Part of a small language model's weights.
Architecture: LayerNorm before each block, no biases in attention or MLP, capped logits.
Training: a variant of Adam for these matrices, 325M tokens, 9913 steps.
MLP neurons of a small language model. Each row is named by its layer, matrix (up: input weights) and neuron, and shows model dimensions 144-239. Each number is 500 + 40 x the weight over its row's rms, rounded and kept within 0 to 999. Numbers have three digits each.
After each neuron's rows is what it responds to, as a language model described it from the Wikipedia text at the highest values.

L2.up133:490499482446441444525508477550511504508566511502509543480561530491499477534482557486500521480460518462521442577492530486383490472522495562499473480436524547563459513503538544499540473523514506515540580480471564506469462573482507500437429501500646586532495523457462558493476421529434453590
Mid-word continuation pieces

L2.up52:490472536545502468549501492448435537530531520498477587446465472446474581491528443562529496477509482470577436556505526577440510466513469478513521484457566527545514522486534460533521433551473457584459477607520489485536521498523456535565439479558475527526451490514478498464446497470518464589
Table number digits

L3.up13:470579516538496517440531514477428567414529512510516520445549522563462448464571503561527435455533479464454530591542524546514508510523500507518489450447478552416553504480514501469515516462488488601535459437491528575481479422477495527494509503490506458470539573520506448493468547518566474506
Temporal relation words

L2.up662:581528517493512395475507480548430486501447522480525487529554450538562459447510606464530449548499462490499492414529505518522493523505495477529575487462523466476555516580499542505505514498461499484540482434509543456540569534511448547450484482478484473572538610552457465501517533460547442567
Coordinators joining final items

L4.up539:531486471479498497552478511403416459493525472479629549451519472491464453535490496460496476459427518420498527514501587578487518452514568470534465512448527533468466492495434432540497529518578513455509531496489462524513419536467476511528491509516532497545487485544477512541476490541563448520
Determiner after transitive verb

L3.up1003:467580524498508482567480427517529531454504545496520475512469460522443515497528466455494520503574480415527559490523549468484547491533464504533543543500579569470599498440435478527437506514571542546451537466539526457443434508495432492481507423475491494474461476500486462512496507494516453498
Family relation word pieces

L4.up160:515504531493466522485575491575548516499532533542477512525536463515518488482519455472417476578519503469534558517402488518444513471604471522569511563457450442510555486547538590474428501450498542458527553553480483468565442533517487533467468506489525490481488541507557483563430471501482489536
Clause-linking after commas

L2.up874:519538581524512519444518488550486454458530501503555429468455440460475508478471480459519539493498444435546532521481484467508494561503474424449531586505533532475535502515526484450541496517589497492557479480486505463543482475442521562557459507548487504454505515492499501492478558498494485530
Family and kin nouns

L2.up141:542481533519523459502522521479494542467440465428547502553525392495499520486493472527462475522512494520533463475506572542509478500534556504466456573494517559470552535499573495449476491489501452449534596457505485540549500463531436553535550516514525456471494546530529498518453480440561520534
Location-marking at, table fragments

L4.up790:559481504464543511528581518494518538525493533521564546467488534498491526420529451549535522498444444431412543536504494490481522434568401495475546531555539521461450578494456499511493496438498511552515558531516553531467470532529485546453532541488508452443540530495512549519482419435501400520
Word continuations after prefixes

L3.up578:562501490560497472533595475553550430480601463582524555536499521553473471500469433538461445464494558501396530529484556493439561485586522459491532534458469532487607489532527444492504485521549463460561462562484543447553517443447451487460476515488504529511415568495444501508497491536563468448
Mid-sentence clause commas

L2.up332:490550496482487502514560422507506499491533482538519432520487515506523478481461491454482496506492443481472535498516582478510495489439510546481455436586558466479537478561507492397568500500545524544454487509473475469474487495435511490470476459389510462458528511508435484484410514498484497526
Segment-ending punctuation

L2.up998:464540479448502429497521528513515459516517492450523550479439489513540567480520538541550476478505474479556515530415493451523457448549550555481547507527543541457519498478497492505528510467474498490540503466457509507597517522510402535495510500504550481481531541594430475495496450403474539519
Second piece of capitalised words

L2.up457:550489458543503506441505528562535418429486520477477496460575480458512455440566466523491474584471487417522516435463460522437504534562474491483453482486571494478501550512472516526519503507541520578579567484473487478548368510490453572447420460475526533459452545570518439534559484531505460513
Sentence-initial "the"

L4.up633:481599494495509498503553504570485537475575503424501485423503497488490546537441519533493545471479515454503454476422540533500524428471541422437502485508561551463538466532540531471499519434491420563472540551483553480559512506460462485490456454473533483522481505544581496517473563504479511560
Second piece of capitalized words

L4.up365:517477556446494488573487558543560492424517457553500488479471494455395491500504438489521516488547376469459535517544486507522466465536498464486524549485493611510496520537484522530512542552550520537567469516512570474503454462542406560502503500472523513479494485463463467494466466476528532519
Mid-word second fragments

L4.up18:514548526452518414422526518544522477480499468418478536413593515542474504486529556475572566443484483493453508509522541476566531490468445478448529509457555518512451480503521560506527480448477493437491478462573530530476437576502489474431435480473570496513455487450512527486462504486572508537
Mid-word subword pieces

L2.up263:581531489571468547490458484479512464500437492443533616564496526535470505559462508481527548552527449521462542445490536472494595505480551458511468467521543496429499539591478508434539448504517516490491485486447506489495513490455485481487442479416480495489527585477471497499499506550520477496
Closing parenthesis tokens

L3.up109:523551482495501441561494510443494436493440493506549549488547522514453514530554470568505463523548461504502499527522526535532488530451507526519533415519536508456540509498603508540449517554482540535520488539543415441497573448443469496535433520520511502512496463516459440550579509475540521554
Connector after named items

L3.up991:485486555504418470544470467507412526507476475527467539524535484533457489501560535556438530463431501533459432616564491561487489477460492550473517535467494516505494499564510460549504500557483492583493459508569525520511513472547517462514474414523498467511504490502501484516501489458521507572
Second digits, word-start fragments

L3.up601:452515482521447480397486498559479468463532438493477456427549514543428604504529521542472550445483549445529492517464523510497493479508541457467546481517532477573527504506538464516457499564477475519463463481503575523538426512506458500572392457521531426563475489518456514530473460475577470577
Word-internal second pieces

L3.up156:460551437439456460534551380520528503550573508403507512474539476465428536496545505516447555463455475471507483482513579492500563490516459514539550439457599497450472539499528491427496423516469466482512530577525552500515487446475425462492381511505518474539518533554499548506503489483509487516
Mid-word "ist" fragments

L3.up970:469524523481523434499512526486515458506591432416475465484501458487482541537506558472472493525525481534494481546489556615569525506473549444525479561499492466406468529583597463466485523489531469589527513591538591529505534568522486553559440476487481509486492548530485481462535505443519550542
Locative prepositions at/in

L4.up465:514528518476562541490570527504563535463512483545513516531446496495424537545469462546541502472516462508471535479495465544485571449492426486542562487531448441445492468491486497442501491507583495515494473579526556508540482526487543511500490475544494482600410527568520453607522441525575532537
Conjunction after participles

L2.up511:557557514558435530503467449447439484503490477519514538504470472519501552502520534480482453483481459470458582522506501507476467516488488483495534457552532507502485451501428473404491543427536472500503557451536526545457476479424516485529541596531499545585471480462456484527486548503468453526
Word-initial fragment "re"

L3.up284:503474484445524531542545479547557525465531398497496569463562586557517500491476450453507432468472486512469520478466522452493485504498404462484498488525520529453581527542438541488534456479552522441462528465472489521494433543419500449488474462481563537552455591538488465537485544501521526501
Token after initial letter

L2.up27:436495565530500498409506533384396546475467479518500497499563576496494484522454508443434472476491487468484496519405593477571506459542459519509399488490514539486538481540536524459464468514495476550512478491522528448478484521486462535557513488479515517493508561418575485484465489474525519528
Temporal sequence connectives

L3.up772:543521511534460468535508500454441451527562503479529515433484537528454544464454563513465464458507464403529539515500511485469572517495514534514526563484527464486541530540438519486515515518509530569547556480523522435540505476490458456476528521493522529441512488539500494467472502496536498530
Word-final s-endings in lists

L3.up118:522489438525521450553499508520527594527560424461559546459460508484484567463604491469526559422516575466479467556493569509507535448474500457482446532504548520459502564507527534532553515522571502536498578508500511500481510471503448592488426466471513496427440530584471512525517407545560487522
Definite article in titles

L2.up441:552553495472419463471585523508507467498579488419521532494556503493569480507540440563543459473510496507526509552438483490409517485496511470501487525496518497502496467454530521505454500562454488491607576514496476441549488522494436526558493494503520558453431553542537499507468488497546524522
Comma token

L2.up769:477480482429533482496494461526505487490518544442481532400447440478499532518507524477513522468486544481495465556479493507463465427578545444554541508526537479512437466490423520475546520488487490581517549470494545505589398577562475550444540493487553509516507501502575575503540484526578454486
Word-completing pieces, often line-initial

L4.up871:562537434458499455436494476472498501483547562497506495525497506579535558488520540459491547498508571502465520533576547483469450479494521490464454523439510491543585468531425472444519432465570543462508473530497498483562519493512432458500492465444485574558490563477490490507530472495558501485
Abbreviation period after initials

L4.up485:491503507554481504553545496508484413486562487560547508471495559478411471521496443494513502478518539510540487492478524514462600503562433477497528523468494482499497474565359417505552530518470488520510496518470474545498471455477449466403472472495521472479487490491402555535544483492530435500
Clause-boundary punctuation

L4.up992:478506509457492510519502516526474527476511428505513538517548449493447457532487484611486502559451527495456504462497520549493568534452539540480561445481509561552542500510516507493554490486541495447508560562498506520492445486437426553496484474509542531474521467587505552485481503466539472520
Mid-word pieces after b/d